Part of a small language model's weights.
Architecture: RMSNorm before each block, biases on query, key and value, tied embeddings.
MLP neurons of a small language model. Each row is named by its layer, matrix (down: output weights) and neuron, and shows model dimensions 0-95. Each number is 500 + 40 x the weight over its row's rms, rounded and kept within 0 to 999. Numbers have three digits each. A neuron's up and down rows have the sign that makes its largest values positive.
A block is one neuron, or neurons of one layer that tend to fire together. After each block is what it responds to, as a language model described it from the Wikipedia text at the highest values.

L2.down5:502450514433521489427529465485585539550506506469503432461435459513487459441559502528459525516502496517537479496544548501562541485509513574495512437422531554531547499525466492490519446529458481480503527484467481466523462570504550504475495486514523434450445472492505503499521473508557519474
L2.down246:606480498573454425558552403507498502522471485480568449442461513458547484534500502454438472473497425437537562524538467498450442402517591486549531503429526479478531516487529556440457521510475423454531517527398514531442490470473594483472490485481458534467558489548518431502528527549523536472
L2.down265:512556522486515545536519501534499519439454513509455502562461489523523469459504503513526502495497521464494550545488475440543514497494537512535511509557527484448551517484507477567502478504515477514516534488477556460552451557498517529494515423452488473521539489450471506472545463562485544525
L2.down418:475498537503463555593521522520463532527503441526430460443483420479517535479487527492454511497530501500464525501529533488535501516516559433492483465495497454497511477518534552449523578571526533435505493506491531546496539485553483508565499524528535457402464485483475478440434476517464545560
L2.down804:490461567559481471498506544514538499456525409563554536482481426485477468472534526485532540522529510498496560532501503504524498553494478469494500513524463408524553526504467508456476561514484492540487494578539452475561455527440530496466520504473463470540550531534500557581550509440405551491
L2.down935:555481456455501517491552482504457455532564484448519525498471536469501479474508479470527417457514410461516459440535531501500483538548521468502459407462446470437487463498553479473541556497574385533489509538516515495512524534510488561475458517549466507390505509469518467562515437476513477495
L2.down938:517521477481504501507497465487469541520531509450464493505483493559446486453511529480547545479486621541530562464476429509519478493491488524530476480517552516459452544501496508614486540577527482469495479483459438414545411523452507472438560546481526486524493515512488548525554527477476448510
L2.down1163:473486464485520559497526462492503505534528487402500534592479505489456542461402458540442515506508476521484486556481443506526474475463533616488502533546492548434502407474511476543503474404459457526524493464557519408500497500502481505450601470445490446490524423499518573545531502491511528539
Description: Word pieces spelling ed, either a past-tense suffix (Registered, repaired, owed) or inside a word (Cedar, educator, edit), plus participles like made.

L2.down117:500482534480487481536516459487592419535416597459450469559549544520445470451517410565522492567451484546521513521535544474536476505482538509524509472543561453520547541526434541472500529479412410544472512428491512437580486516476550528539561483463475430533454512555550508527561549526494498484
L2.down153:519499482477489571521538544525513484482557556601522494416442541530545599486488541519530510461452553542501577482529487509471511553517572437523520533458480463448491500478567509500527529601547507477495463515492479505507519477541505559499513428510574492450528444467477473447463484566514512542
L2.down190:518517542507409522519547554451452522568498477479531461485517512480494418577618499527501539491488450460518584490536547435564464498578490565496569501463538522503488506460587467542555564498508501496511502497550545572476406488513494464554473444461520493523596486403487530472439512431550533561
L2.down230:480461419544523492582487558417497555480470508512505509527499506489477493474506524498469501532496518433491450535538529461537491522536574450519448487542479490490484436557481489433411463469435473472503508520530509531513540539460486483524483507451566495505429509503512542455430532448513508471
L2.down269:519486521454523523460470532474516503453404503459508472471502520545474470462541542463536557509522504553539464450424481470490427500521566538396489480518509583529495432535486461427504532522453522477493443436435492540477535554501506503501473534477507518554531520474482522555500542500471470604
L2.down666:514474508525510468478498430440566438463511477500473599550519467509521460553522452478522491518473509549544551433492518566540464520492509541475502512580560496593454506516464572500442549539497476555443520452440415460547484518508513525520516519429504452536541461467466454501509509556507567504
L2.down707:441459525509478500463545591505477452406470564481460491456508539483430455489518564517540533461485502416570406480503470520499525558479577528499496468583470467526509467515492516466522514494517438487536575444465507476508448508536523476580539508454513480534513460546443517480485548513570577484
L2.down831:519459507528478503491486584487534479425442523529482554534480584483512479483485448498496513527525569468564545498512471499563506468442483469536555520544467472494519449551504526514527587467546469472459574460475421471454460493495452487555494502525430446486463465603484536506492503566532491462
Description: Final suffix pieces that complete a split word, mostly adjectives, such as Romania-n, Syria-n, expens-ive, gene-tic, operation-al, and Me-tal.

L4.down1185:497489513478495557403454519493515466480524458411504524560505486538479481439529502495530507448493539476423458444508519469566459541476526478490467481485439556570463429518488469504427495524505488504519442538558456468463439500549503558568509467505467455509523498540499534476493492535412474492
Description: Inner pieces of words split after an opening C or Ca, as in Cal-ed-onia, C-red-its, C-ad-re; also " for" after "appearance(s)" in football bios.

L4.down805:478501462501529553428454558495468492501530526463523492512523491487556492552468556464525521532485469473450504513515530482495513543430424538494508468498454495516494468536443552516488443509453495525479499534467452570505482468549488544534441590387496516446425502590556467528515473462571473453
Description: Suffix pieces that complete a multi-token word into a participle or adjective, such as -ed in disappoint·ed, -ive in expens·ive, -ous in unanim·ous; also some connectives like where, due to.

L3.down31:507475501417434519520483490459499520537525516481466407476491494503467488549487481445493504473424458463473491503518519497513519479501515535542633549482563463490515466482510528511453555463471538490478493482492511503482403550454559522575530456488529450526562472484551508457558484520481505453
L3.down46:479520538387482448465554484457578457495499471498481451527495487465435482497521432481499503498528489465491538496434585540440487422507495522588547457438493469523483520506495457502514478530469468496446452507509530444573495620486609481497493528453467580486468481572527519517539495550521542443
L3.down127:499574502496511473454543557497522482502515532499470549500547542538544507483551450437506464464490519509519553350424506493437450444519472530434510475507477474504567486392525554526480460457530460465502475486575510541474534433432529487462412453462473543547474498492448521480576475547483503483
L3.down502:475514477490528446493450531478512531490473466532494475517503531449467452577513477482512457475522483532525487505535541594496450468474524433549511450476516489508490531497533507507391520503518544546537459442428589441488445413501515490531537539498513550464488566598525436532495580484513500458
L3.down1126:464495443480413489471461542393486463451524526479488464567494573504530484488518440527530454515455480491433492507559478487514478446489523539434492469505562505558514464495536564452434465519503516556495509544491531476537513589515580454491532483466501461446528538538576426496499486471493522464
L3.down1135:497489536508442490489502512475564494509500439496524506515508506573498560557528460532502490438518503470445495471519511482510605458473457486528516519454522439457548498518464487539518542470492470519553516502509495442513458527514430509456487557457551507555551497476557489521482511471550513501
L3.down1165:461464492520491547486573519603504534466501503472489498474531541528512502553508453486500587528589433456445476571513436420466530521483522535456511513463501568519489529543516496550508459491450509487540501513524457479509528524535474498432510536501506554494499545546481470565486481453491533445
L3.down1195:432496499492542533482451528501506510484519474440492542534484491496475453554545503457520501465514534563521411507514512482547449466493483479572531500497512490445482503511533449450495518527471476513510535447504524521506516536474488491516507524464490419498482461519554496462491498523519555437
Description: Suffix pieces that turn a country name into a nationality adjective, like Romania-n, Chile-an, Zimbabwe-an, plus the period in "U.S.", and other word-final pieces that finish a proper or category name (Telu-gu, Democ-rat, Allmus-ic).

L3.down84:523500527514460459518540503487464457512544460565489564445480528543518527474513455472556483445457553476475518452534450539437454469507429473533544441506502474518513534467527543489577563512385490503501558472543453496554574486540455532447508520567474499466522474533531533459485469560477487570
L3.down86:507456521525558527580465554466557491494550468554491535570512549543576474503492569488451534498407510533488480448491435464531424504510432475566549523513493576474482551452482545495548443528498440536408535538507498479495517526489529438449457466498430532460434481516544537474488469475479491535
L3.down571:469479505500513495498536539437513563506460477463514494494537572478586513546484521524482412458513458484481447516494488466508420501513460472520577570508503526441527425494523459418491476437500522511530440469541474495488575460526511475424561502419550461388508517455547500493515485511433520457
L3.down580:563535494506528655497457511482510502554441509481481516491459564564510421577456542546450503506511577483503483520552468486467522534507496455499549585444482475473555496415450547560465534498491485454543463495496499489515500543500529474453525556529553457554512489387510512478531464509459592478
L3.down892:460521524545547436493536513508527540493491581521509511485520476492502518607569469510517501516536438492492482499432431523451545537543449488510447516494486527458442477438519476563456496506495427508460471447497555522571460491564518519464512538486492479560557505475493538457510481461495601483
L3.down1029:485521484571400475529551506524544499547442518515506476500456458482500409504550536444525576465555516497450502445568468530483487511530434550495467508524517499492552558519411561484551474540500478560458531474502547483504555506471485507516448509457509490501440441470497492491513481479503584503
L3.down1141:519441450489527535579565507464515464513518527447445542418463573561482554487497559517506470462539492521504448520468503500486515417407457535555513461486440507490468499532508588523542476573452554512484494504449523548577480491531526529469474483490490537458514470551463451434530528506587439550
L3.down1198:531537512557493476473472458478450529504567517539500489463474456461544540472581504563492548491566562535525454499434511536547502507449506581449492451508475544438457548489539445548522478474490511455443552515491513510441516511496474556419530532517509468578468514522517512557510454538463525517
Description: Apostrophe right after a name or noun, mostly before possessive s, as in St Paul's, Mao's, country's; also contractions (There's) and elisions (Col d'Aspin).

L2.down113:465469520436399511528508507471477485527404472545537510435540569554435571421498510505467518520507527511471503515489551495490535450496484460527503577523473492497523480545463480545471534543518539448499558492413475501519482484522497454510550538449548486524467530531484503505496508505525496434
L2.down474:497571549547500559434539491476486496556481465458518597406422529491480602497504502498526521501539428507464470563439509524506471477443480436456487582484615572461512463490502500553551515505458503388511492526467566468483398491499470517455484443475444495526475512453484470441507547536464509520
L2.down554:489478501565550463412453495554457590454532549520463546492535463561498521470519520547427454515473434551511481462463465491559530507545464481485530542477483542473533542443492435454479485493438547522505458429498530526473519496514501517496498478505491459482419420486507496459485494468473484432
L2.down619:496502455419583485552480581457500479568473564499509470514483539554478512507567483490482506445531566504476502499573524491559476508491507546508556458449489494503459502552464541483494541545493538539434461510542459468483547479533551481430482473512514479468566549492513533502531546456570525516
L2.down825:506525513572478479460540499555593496459513444502545531528528537480534519519540448502468508526488537446452564415509506506526465493504506522472484541537470556467574493551544501550490522530541513540456555479475576563525543441553536513527508444481477564572479553494488503459509450531485502460
L2.down830:476526508444475553515475533496495507545452485556505503441526509483472481492473499531492502502470501593452466559546479485521533540455555538550582473412521444460452529521481510409465541600502489588493469446449476473571489563479492470501473547500522541493532549478551444500477518552517422519
L2.down1196:515517514461512506465434576424459510519558515565544546475499475540521466531586502508549547487565471455568462486443525552484484546434513538489559487518514505567465502473472455463499520516476483535446605473532473509536548520481524548482527499484499552488471467582593522534509504518463515513
L2.down1207:528551541518447532515522520521448525435457469558512545487481535483476457455468499552512499486469503495465504459441561548542521534491566556521476548446460532441443528543444465510494502357437495545458454457551541443572479521547578499455539521500535482491538496541553563485476572479503429517
Description: Tokens that finish a unit begun just before: word endings after a split prefix (Neverthe-less, The-ir, The-n), apostrophes, and closing quotes, brackets or parentheses.

L3.down89:507491511529537570432495493481523510581604428526529525535571513565437574498441501551535509437567578475518576546511482454497457499473467512527497413492591507529537505534484535505467503457483486498471488527468526456550542480524511534532504466534438437499476481520498481490518559512523494518
L3.down143:544449411474491476513424494482516465484504455548549563497462492504432514538445554441513495550573472497505487482493442563494440446509491463589438484476451516525533467554503519456491581524501499497461477540434533490463561546447472515497439490525484529494547480473485457485511529501564452494
L3.down558:551404528440410559498538478528477484514502537480478529527463513434569513547470507550469525547478486474554497518491507534477405508481536480510435483470455510491517437495448493486452496536481494473552482528459485415398555463433509541476468553539459548577479449516461502442458475493531492481
L3.down595:533518474430437488453532450486515457492536495464485551517430586483534474520438440509477437410472559531523503579522457465527464545522530482509471484496478479501510563498499528546499508456538564505555513470469506513519504507489550500474454487516512487504454504520560516491513586515492503426
L3.down625:526450518527521536547499558527468481531469551501460487529517525555493512435559494488471524469537515506509487575576500492491508465431496526476511492499519473458472551522494503537488537438525519459504560533519508511526493494460451567477527528492476507535520496504461590526441524499535518416
L3.down790:456476484503490464546523419503520519513605422410513395398507433533460478491448499492496480531482445501529507544520512512514445442489482502520474536480522455407527486550467534456463482636544496446437522508549531553533472514524575503463499455460513459552431440498470495539539529480509480516
L3.down887:572494485495455505459532471468551445538520416540451571502455500554508486542432543452466485436540482492501541490498517482516474501454494500455469529491519497481476550525517524503498539534493522522467479558507520469499479523560470544547532480552559449469402494492404533453532449517518462465
L3.down1138:522532514573501525503450514519532482517442476531441378544476502488586504484501476469535456514456500475592517550505478493491512495443451515554476519458513471567461493415471479464489490542511477488524542419588577592475584480505513499499475489473431467531526503516493501514499545428529496522
Description: Word-internal continuation pieces, mostly the "ed" of past participles before "by" (Directed by, Preceded by, termed), also fragments like C-or-nelia, B-ed-ouin.

L4.down759:465558527493472422483507533496477484421463469520486508529478520505507514484485533463387501468540446516493445388450507500439474493520487472507538484499606545433524557476542524470522493474569525474452583556595570481507539498511494518466508531511482475480465488480477473546487488541493526521
Description: Apostrophe right after a noun, mostly before "s", marking possession of institutions or people, as in prison's, school's, city's.